MLP neurons of a small language model. Each row is named by its layer, matrix (gate and up: input weights; down: output weights) and neuron, and shows model dimensions 0-95. Each number is 200 + 20 x the weight over its row's rms, rounded and kept within 0 to 999. A neuron's up and down rows have the sign that makes its largest values positive.
A block is one neuron, or neurons of one layer that tend to fire together. Before each block is what it responds to, as a language model described it from the Wikipedia text at the highest values.

Description: Leading digits 9, 3, 8
L2.gate225,223,152,222,215,193,180,181,224,208,198,204,204,205,161,200,181,229,172,179,181,190,210,190,210,182,221,215,193,239,205,194,229,177,213,182,195,205,213,239,215,192,211,217,226,222,165,185,217,209,242,230,191,216,184,219,149,211,181,203,181,197,218,192,216,175,204,192,208,198,218,191,153,204,214,210,200,223,210,195,195,189,208,226,198,157,213,228,181,195,200,219,155,216,187,198,207
L2.up225,178,209,234,167,217,202,182,183,219,182,190,173,198,160,211,176,203,169,166,191,182,194,229,208,165,196,225,207,186,202,190,204,191,203,201,214,191,195,197,222,189,175,200,183,206,198,215,226,205,180,186,226,220,224,189,203,148,195,195,205,181,214,233,205,205,190,177,203,197,185,180,137,203,196,221,181,221,206,194,175,200,186,185,207,218,174,202,161,244,242,196,216,205,242,209,190
L2.down225,158,202,189,232,173,216,202,208,196,215,185,241,194,233,193,227,186,198,196,191,201,184,191,183,186,219,210,211,207,200,229,214,214,208,196,217,251,249,194,243,228,198,207,221,211,179,202,206,201,190,226,222,189,189,196,198,205,240,248,196,200,185,196,203,210,245,201,207,235,218,212,243,213,168,156,214,179,215,172,196,208,228,203,179,200,222,189,183,186,193,222,205,194,197,194,203
L2.gate246,235,172,194,232,225,174,231,214,235,186,208,179,204,163,152,194,164,186,208,221,211,222,204,204,217,208,229,177,221,163,175,220,183,191,230,218,214,213,203,198,217,206,219,209,213,213,179,187,238,207,203,218,183,196,191,165,201,199,204,201,199,229,174,211,174,196,214,202,188,243,215,201,205,183,237,215,194,194,200,186,210,195,199,173,201,235,184,203,239,210,219,205,194,210,206,249
L2.up246,224,195,204,178,234,185,190,204,220,199,193,210,205,173,154,190,212,200,230,243,178,156,209,226,201,206,222,205,172,211,208,253,175,178,183,210,182,233,210,216,200,179,218,207,194,165,194,160,157,172,190,201,175,187,206,188,206,205,200,226,189,179,171,194,244,218,201,222,185,176,177,175,200,186,198,179,209,168,199,192,204,195,199,180,191,232,192,170,194,178,230,186,190,194,233,193
L2.down246,221,198,208,220,170,181,211,226,209,161,170,237,229,287,210,226,194,206,205,216,199,212,187,184,184,177,175,190,220,204,196,215,178,201,203,185,183,179,205,192,213,203,208,181,199,195,203,215,199,212,213,230,184,190,187,217,197,210,167,177,219,181,193,196,181,215,143,179,209,187,196,216,203,185,223,203,200,209,200,208,190,242,194,208,194,206,206,199,202,204,159,231,214,185,169,197
L2.gate342,185,225,216,210,198,195,198,183,216,151,207,184,192,192,206,173,192,215,184,200,203,169,225,233,210,205,223,188,212,208,207,228,229,210,176,184,214,232,192,214,191,194,186,230,175,196,174,200,238,188,229,169,217,209,219,189,202,178,231,196,185,157,175,229,205,187,203,209,195,201,190,218,198,199,232,206,192,174,198,226,196,218,215,236,206,217,198,218,186,220,163,208,190,230,213,209
L2.up342,225,219,241,185,169,220,206,181,193,186,221,221,205,172,217,230,179,198,176,209,238,192,229,223,199,223,193,199,183,209,224,182,228,217,154,205,226,186,185,219,200,202,196,194,217,206,213,180,201,188,224,198,193,222,206,208,182,239,167,187,188,191,251,208,210,211,204,212,200,196,239,228,203,169,232,207,212,184,173,184,153,136,188,183,235,216,179,189,215,203,161,213,178,197,198,203
L2.down342,185,200,206,214,202,213,165,209,248,178,163,185,182,212,192,249,222,219,174,212,203,200,197,201,152,194,217,177,202,208,217,182,178,202,191,191,207,204,177,192,204,189,240,223,158,200,203,177,157,172,200,204,171,179,193,223,215,211,194,183,205,198,191,203,204,230,220,153,189,203,175,191,211,196,217,206,196,166,196,199,196,180,168,195,183,209,208,226,214,188,184,218,190,204,167,217
L2.gate575,196,180,208,175,190,212,188,211,207,228,193,214,210,166,199,208,194,178,167,208,196,207,225,213,207,194,195,237,199,238,233,212,197,177,158,178,230,216,209,197,190,242,213,209,192,184,194,185,225,221,206,238,194,201,209,222,176,198,199,180,196,213,177,188,176,197,211,205,171,221,217,232,160,186,170,190,208,172,218,219,213,200,211,247,212,207,211,151,199,176,213,218,197,204,214,194
L2.up575,222,207,218,202,239,183,233,189,209,175,221,186,189,185,196,214,176,205,184,184,193,221,220,195,219,195,218,206,198,206,230,185,189,214,182,192,206,162,194,205,229,182,228,198,222,196,150,194,215,195,185,213,240,193,172,229,174,205,218,157,192,196,221,197,189,186,189,234,186,169,211,176,220,212,231,231,228,168,217,215,211,225,179,212,194,201,210,167,224,176,214,209,212,194,182,187
L2.down575,193,230,220,169,183,225,207,210,198,212,205,217,173,252,205,194,202,208,188,207,224,179,177,252,194,171,193,219,198,186,197,197,190,183,174,206,185,179,187,206,181,178,224,206,167,195,224,187,211,163,175,214,213,209,207,230,203,182,210,202,186,186,196,166,202,185,223,213,193,189,194,179,198,227,186,201,199,190,183,199,194,175,222,157,191,174,184,215,190,198,167,232,197,221,163,224

Description: Mid-number year digits
L12.gate65,206,222,180,214,187,229,218,220,213,198,247,205,193,198,173,195,210,207,226,201,189,212,183,203,175,192,198,218,204,199,240,186,221,192,190,209,184,212,197,215,233,197,181,220,176,226,194,177,210,201,200,206,208,227,191,199,194,196,189,166,205,197,189,210,180,160,194,183,221,190,216,175,187,207,165,220,202,183,195,197,193,189,257,214,186,187,203,218,203,173,190,195,239,211,192,229
L12.up65,168,192,188,197,178,198,199,192,203,207,203,188,188,177,215,203,220,218,212,189,210,234,169,217,195,174,218,246,170,177,208,211,234,183,211,207,195,191,206,209,177,212,158,175,194,229,209,187,195,194,227,199,182,195,207,191,222,194,208,223,187,211,155,206,201,218,204,227,201,180,200,225,205,186,173,174,194,162,193,195,194,197,232,206,213,231,204,197,217,212,177,191,201,195,203,228
L12.down65,175,213,209,216,210,214,198,205,178,224,233,191,196,220,239,218,212,210,210,173,186,217,203,212,192,142,219,189,223,209,197,218,190,210,201,215,196,210,192,179,191,199,176,228,185,227,193,185,210,175,243,206,217,192,208,228,221,203,178,225,192,216,209,217,188,176,188,200,196,216,195,228,232,190,181,205,163,181,191,220,164,216,187,193,187,235,239,215,227,239,257,207,206,197,217,215
L12.gate133,190,167,204,216,213,210,221,236,185,211,235,183,232,205,186,195,197,197,224,175,217,193,247,203,174,172,215,224,214,206,215,245,211,211,213,194,213,194,214,206,180,199,194,169,184,169,186,207,206,192,238,205,222,179,158,217,196,223,225,199,194,228,179,183,196,204,182,196,223,173,230,201,222,199,238,227,167,171,175,220,205,184,212,222,179,200,204,223,146,228,224,226,212,214,199,174
L12.up133,179,174,204,200,212,226,190,193,223,180,246,217,176,231,194,227,238,184,200,193,221,190,225,162,192,172,173,232,215,194,198,220,200,191,198,184,199,252,195,185,191,191,207,186,173,219,220,204,202,192,171,197,190,212,174,253,222,222,216,199,210,181,193,193,186,172,188,169,201,205,251,205,165,209,190,187,179,214,199,232,195,194,217,207,187,220,211,208,189,227,210,238,207,193,191,226
L12.down133,179,181,196,214,221,206,241,203,211,164,226,169,200,192,210,228,189,186,212,184,197,207,168,172,196,176,197,191,215,210,164,195,226,213,200,188,223,195,209,199,193,184,178,160,184,200,237,227,242,187,191,189,180,187,200,205,203,221,241,201,198,183,174,225,195,187,168,202,191,225,239,193,220,202,185,205,186,195,225,209,219,237,235,224,173,216,169,180,158,208,227,204,194,215,171,174
L12.gate616,218,208,197,232,228,173,177,205,206,185,198,216,218,213,167,217,207,231,218,182,193,230,189,204,201,201,193,194,214,194,190,217,219,204,205,197,184,210,223,177,232,166,198,169,195,193,204,187,176,209,190,192,228,208,208,210,234,188,153,202,171,200,177,205,179,215,190,173,199,207,185,221,207,253,229,207,188,172,193,195,185,181,221,190,203,215,180,231,205,201,222,194,220,192,228,226
L12.up616,180,201,177,195,208,184,190,211,202,232,216,188,211,210,205,208,224,196,208,210,187,178,196,178,216,170,188,243,202,223,182,217,198,196,205,189,205,207,208,196,203,184,196,168,189,229,165,168,224,181,173,223,198,186,217,197,167,196,217,206,197,216,206,151,196,179,231,205,184,177,223,201,247,195,198,207,195,223,183,175,205,226,189,191,151,205,189,185,242,206,200,190,197,219,196,209
L12.down616,165,192,211,203,211,216,186,200,195,223,204,223,185,201,202,197,215,205,217,192,191,196,201,175,213,170,191,184,176,174,205,200,203,176,215,178,192,210,182,214,168,145,199,198,185,232,207,178,220,177,191,202,202,220,241,197,187,167,216,206,201,232,208,157,158,173,211,221,212,192,214,207,196,179,227,222,197,220,204,218,211,213,201,225,158,180,217,216,188,232,193,192,230,221,188,202
L12.gate693,182,199,171,205,197,226,220,174,172,187,210,215,199,193,180,156,222,187,187,201,189,195,235,186,203,221,225,160,199,195,200,179,213,216,203,229,192,159,241,222,200,210,195,173,189,189,200,158,210,192,158,205,183,191,215,194,213,187,192,186,201,192,168,229,209,186,224,184,212,211,188,178,209,176,169,152,186,222,201,178,200,181,221,212,225,209,194,212,150,183,176,231,242,189,215,219
L12.up693,166,200,179,182,202,191,212,165,209,173,195,198,227,214,183,221,225,214,160,209,196,199,207,204,162,188,182,208,193,232,205,180,205,218,173,212,192,170,211,179,216,152,201,192,210,196,232,208,158,171,188,221,215,200,181,174,199,147,222,188,181,219,180,174,214,214,194,176,190,200,214,165,209,190,194,199,211,189,201,203,231,222,187,189,215,192,201,186,183,212,198,202,258,176,207,187
L12.down693,230,193,204,215,181,206,224,234,187,213,242,209,191,176,210,159,185,184,206,217,192,177,198,184,204,186,230,220,183,215,190,226,208,177,207,189,216,208,259,197,194,179,196,214,200,193,187,228,185,155,170,190,191,234,222,190,207,167,197,182,202,267,188,203,183,208,204,228,219,160,160,205,200,213,185,205,207,204,191,204,200,177,184,202,215,196,210,209,203,243,216,180,218,191,223,208

Description: Comma before parenthetical interruptions
L14.gate571,210,247,194,224,212,202,231,234,161,205,187,200,178,184,211,193,190,224,172,221,192,206,217,220,191,208,176,212,185,227,216,220,219,194,192,185,184,212,173,250,152,206,189,195,186,174,198,222,224,213,237,200,203,195,215,198,220,171,229,182,223,185,200,216,205,202,215,194,172,179,174,198,227,197,203,237,181,185,184,200,199,202,207,198,190,193,213,210,191,201,206,203,213,209,187,203
L14.up571,189,195,220,199,233,232,183,218,160,191,213,202,166,187,184,197,207,221,164,195,203,212,238,240,210,267,199,228,221,190,229,195,200,197,234,195,170,218,204,197,190,191,196,199,239,166,178,171,195,217,205,170,191,218,161,212,168,243,211,163,195,180,192,182,217,222,205,185,182,224,216,195,213,167,184,223,174,194,201,196,180,190,214,197,177,221,209,177,223,194,182,197,194,210,192,211
L14.down571,211,217,219,182,216,195,199,163,172,195,183,264,220,210,199,177,213,184,194,209,202,194,185,172,197,234,212,191,208,214,218,185,216,203,225,208,217,207,211,230,248,203,201,169,209,188,188,202,217,183,173,201,186,224,166,196,196,207,200,194,172,165,181,207,196,198,220,214,196,201,176,179,231,216,186,211,223,201,197,177,168,186,252,204,192,237,218,174,172,225,192,203,195,226,229,207

Description: Career-table goal parentheses
L12.gate23,190,212,194,255,219,210,180,225,246,217,199,198,205,206,162,207,213,208,219,205,178,178,219,204,177,177,189,207,170,207,195,232,197,216,165,211,262,197,206,184,177,218,193,198,224,200,237,223,212,196,171,182,167,203,191,173,221,196,201,179,185,196,197,188,210,229,209,219,220,198,202,208,189,209,179,216,203,200,227,155,208,195,194,204,249,245,201,229,167,217,220,193,226,183,185,188
L12.up23,204,190,211,225,215,176,229,234,240,183,199,179,211,220,207,204,236,199,225,216,206,205,229,216,208,180,194,237,203,168,166,225,171,158,190,219,206,208,203,209,210,191,186,213,179,220,208,228,202,188,204,183,192,178,183,194,201,185,217,181,212,211,210,200,169,213,190,198,206,187,186,209,164,179,193,185,236,203,203,207,200,228,217,194,184,226,234,215,219,219,198,230,236,173,188,216
L12.down23,219,198,208,181,180,173,227,175,160,190,175,217,213,218,223,172,198,185,171,184,227,195,204,195,204,225,220,208,230,198,212,179,184,195,201,212,196,218,218,202,184,189,213,186,197,204,192,176,213,232,199,228,203,202,196,231,200,189,169,215,195,191,193,203,193,212,182,189,186,192,173,186,211,178,201,189,195,213,199,194,197,185,235,219,187,207,210,168,252,197,189,187,172,231,203,233
L12.gate158,193,208,184,187,178,192,210,184,170,228,190,210,186,198,198,162,220,189,223,219,185,214,193,205,201,221,234,190,220,185,224,214,239,187,174,209,203,216,252,177,172,176,182,187,228,194,206,178,216,224,203,215,193,228,230,193,226,159,196,179,185,174,196,211,180,205,207,206,200,184,168,200,186,201,199,206,189,196,238,191,223,191,208,198,187,200,188,201,167,207,225,170,163,205,193,198
L12.up158,231,220,235,194,199,200,186,210,204,207,194,225,202,197,199,163,191,193,194,200,160,174,196,233,203,201,221,245,193,176,226,136,209,233,215,229,196,181,169,185,197,160,197,197,203,196,222,204,211,221,169,206,195,204,210,203,238,226,211,175,228,234,208,178,216,193,179,177,210,217,180,195,212,182,199,189,187,201,191,198,186,197,198,218,202,206,236,196,177,235,206,190,213,219,207,184
L12.down158,182,205,196,225,217,206,191,179,238,222,205,190,251,168,187,194,225,203,206,224,187,206,190,213,183,175,206,209,190,191,195,223,183,191,236,220,203,185,170,182,188,211,135,207,211,238,205,222,170,191,231,215,231,214,200,201,224,198,203,243,169,159,201,192,196,234,189,206,239,183,150,191,169,167,199,183,202,194,200,197,196,199,218,178,174,186,185,178,178,214,201,196,192,173,203,187
L12.gate207,204,219,197,228,192,194,177,205,174,184,192,196,180,207,206,197,178,209,180,191,194,203,180,205,191,197,160,213,230,197,221,146,230,207,189,214,213,199,206,202,187,189,193,192,251,143,202,209,215,196,231,179,195,218,198,202,176,195,229,179,202,218,190,235,201,217,209,192,193,210,172,220,190,187,212,182,161,187,207,195,174,189,224,193,229,207,208,205,240,190,190,205,249,169,184,167
L12.up207,187,200,201,185,175,205,212,179,194,188,179,203,166,189,204,209,191,211,211,204,170,194,203,189,206,181,176,167,212,195,218,204,196,225,197,236,227,182,162,175,213,151,193,162,215,189,224,202,217,218,208,210,193,182,167,215,164,193,187,229,181,185,205,194,165,191,222,218,202,204,234,169,184,186,195,239,173,217,219,184,188,176,210,220,161,234,198,224,168,189,170,204,227,206,170,143
L12.down207,198,196,239,244,209,201,196,193,182,195,215,196,186,211,176,211,177,167,204,199,172,192,210,181,196,177,217,200,194,216,202,186,214,201,213,193,194,198,220,227,177,195,207,236,201,163,185,178,196,166,210,179,184,211,172,182,188,203,213,199,186,214,186,179,180,195,182,169,209,224,146,152,203,209,189,191,207,222,181,206,173,202,230,226,202,204,222,210,187,173,213,210,207,227,148,241
L12.gate248,183,175,212,199,195,197,201,169,180,187,198,200,204,202,148,238,227,206,203,190,164,181,177,212,224,217,233,166,181,196,203,239,208,202,187,246,240,193,210,191,173,220,177,239,176,187,235,220,216,198,240,185,211,246,208,201,219,230,190,207,212,239,194,207,182,205,203,220,191,186,204,220,197,190,233,186,222,178,173,206,175,194,220,222,243,218,208,204,179,179,213,222,180,187,190,196
L12.up248,193,177,170,182,220,175,184,202,183,184,186,186,231,218,221,190,226,216,216,215,179,195,214,222,204,215,162,215,195,210,214,190,206,161,198,170,219,187,158,187,185,175,162,186,217,183,225,238,221,221,162,210,218,176,201,204,186,223,210,221,218,210,199,217,174,207,218,225,206,203,158,237,174,232,190,197,189,210,214,193,193,167,205,192,233,215,190,197,183,189,162,247,218,174,186,232
L12.down248,176,165,178,195,217,234,192,205,182,213,188,185,212,186,184,171,249,186,205,200,196,172,187,215,210,202,200,165,215,184,228,243,176,228,191,184,198,180,213,219,219,228,184,184,193,194,233,214,195,199,200,189,198,207,206,224,182,203,181,213,198,238,205,191,191,204,197,198,194,214,176,158,207,218,212,210,251,171,206,159,212,204,219,189,204,214,235,206,203,184,191,203,217,204,182,196

Description: Car- word-start fragment
L2.gate20,157,148,162,188,200,182,214,207,195,183,235,164,195,185,181,166,179,198,185,208,204,187,190,218,185,209,209,166,199,195,161,231,163,201,180,212,210,185,186,233,227,175,177,206,198,179,196,172,210,202,206,220,219,193,205,183,207,185,234,196,236,159,215,230,177,157,164,220,217,186,199,191,172,182,240,200,199,209,201,204,208,185,239,176,174,204,177,162,218,214,217,204,217,226,193,207
L2.up20,164,155,175,208,177,169,213,193,202,188,223,181,195,179,158,158,208,210,190,172,188,202,195,231,226,212,199,187,200,222,148,221,151,190,210,192,216,172,170,234,228,167,177,199,215,190,211,208,218,197,188,193,229,188,213,184,179,197,222,204,234,181,222,205,212,184,210,232,184,212,194,171,184,187,205,184,226,222,195,207,204,200,207,206,198,215,164,180,204,216,202,193,239,186,208,226
L2.down20,171,168,163,193,210,188,196,217,202,189,215,177,236,199,195,179,193,203,182,211,249,211,193,223,232,205,208,170,193,213,170,213,184,201,199,188,220,195,183,191,181,187,173,172,201,181,202,179,186,174,182,212,188,190,190,198,197,204,222,200,249,199,216,190,184,205,186,209,222,207,231,212,191,188,205,188,202,182,214,205,249,216,210,197,207,203,159,185,216,227,199,185,228,214,212,185
L2.gate476,219,199,222,207,206,210,191,232,194,196,240,207,214,172,218,208,192,212,219,234,185,225,228,231,174,206,196,224,177,180,180,191,235,192,210,237,212,211,209,217,170,159,229,198,190,202,187,214,223,174,179,218,197,204,201,189,203,153,177,188,220,232,202,184,189,232,219,217,204,197,184,185,186,208,202,210,229,197,210,216,203,205,201,161,203,208,198,169,183,216,225,160,192,182,197,186
L2.up476,222,213,210,199,192,184,246,237,218,180,229,198,237,182,189,217,213,198,211,226,215,186,240,241,193,176,207,176,176,198,175,222,216,166,220,226,226,242,192,217,187,163,227,208,224,183,175,201,227,193,205,194,203,198,184,187,213,187,190,192,234,229,186,179,161,224,185,202,197,195,211,184,203,214,218,208,216,191,201,227,205,205,204,207,198,223,192,160,206,206,209,203,211,190,214,205
L2.down476,205,200,219,182,178,185,176,226,197,208,210,175,229,160,189,222,214,191,187,241,228,240,205,213,188,229,178,180,186,148,183,222,224,182,206,206,207,224,188,207,200,174,222,233,186,214,190,201,198,186,190,220,222,214,218,195,197,205,187,207,226,245,171,203,208,209,205,250,194,188,202,174,171,203,203,205,204,203,231,194,191,227,224,162,188,200,189,164,194,218,217,190,215,201,161,197
L2.gate572,210,176,204,212,205,199,195,189,192,165,236,163,197,193,187,195,195,171,187,190,181,228,186,203,210,223,223,175,216,181,204,196,215,209,202,191,219,176,233,224,202,193,219,210,230,188,176,182,185,209,198,173,196,226,187,174,209,231,168,218,182,224,189,211,162,194,182,195,211,163,211,161,210,220,222,195,192,222,194,196,198,199,184,199,203,194,200,190,216,192,213,246,204,203,178,214
L2.up572,231,200,222,225,203,248,225,153,213,219,192,211,217,202,187,197,207,187,188,227,167,216,182,192,222,197,186,208,191,180,202,201,197,209,196,202,177,197,174,241,199,219,185,183,217,224,190,203,221,179,202,217,218,182,202,188,197,199,212,221,218,191,221,216,213,244,205,178,183,253,195,198,188,187,221,212,171,226,221,197,180,214,226,192,208,177,202,197,198,188,212,204,205,215,212,227
L2.down572,220,192,226,188,184,227,238,160,229,218,175,193,212,208,186,211,217,197,196,199,187,227,218,194,217,179,201,235,197,201,202,184,186,192,205,200,199,183,186,209,163,219,197,205,219,203,225,218,212,188,164,208,221,182,201,164,208,179,182,186,240,213,226,235,189,229,222,215,163,261,202,177,208,190,210,204,158,205,199,220,215,194,213,195,208,166,194,183,228,210,187,227,221,177,203,200
L2.gate664,170,201,228,203,224,213,197,212,204,214,177,209,190,214,202,182,191,212,174,219,203,196,234,188,205,159,174,193,171,198,170,196,187,209,194,192,219,227,236,221,208,218,201,228,239,244,197,238,196,190,192,209,210,232,225,191,207,205,156,177,203,218,212,183,203,209,232,189,200,186,191,219,206,220,213,190,217,192,216,196,215,231,194,218,198,198,212,178,193,222,200,236,187,223,238,208
L2.up664,223,191,204,187,247,217,190,155,172,167,165,226,226,234,235,204,178,218,206,245,219,201,198,185,219,214,251,170,179,209,190,203,173,248,165,230,197,193,199,223,235,186,196,205,176,210,173,174,203,182,209,222,202,226,235,221,201,208,199,213,184,184,173,210,197,230,187,238,208,192,216,176,165,190,228,197,219,174,198,230,204,181,203,205,178,229,178,206,181,178,204,180,192,187,211,178
L2.down664,192,189,178,218,204,214,167,215,190,167,193,232,220,228,206,207,193,188,215,194,195,218,184,210,191,195,222,187,177,191,159,179,221,234,198,222,223,181,200,196,231,186,202,233,167,193,189,212,207,171,193,206,199,208,225,198,224,181,230,217,199,212,201,229,178,206,180,260,231,222,212,188,163,208,201,211,196,182,207,222,170,214,216,196,172,215,142,190,179,191,204,188,196,210,218,187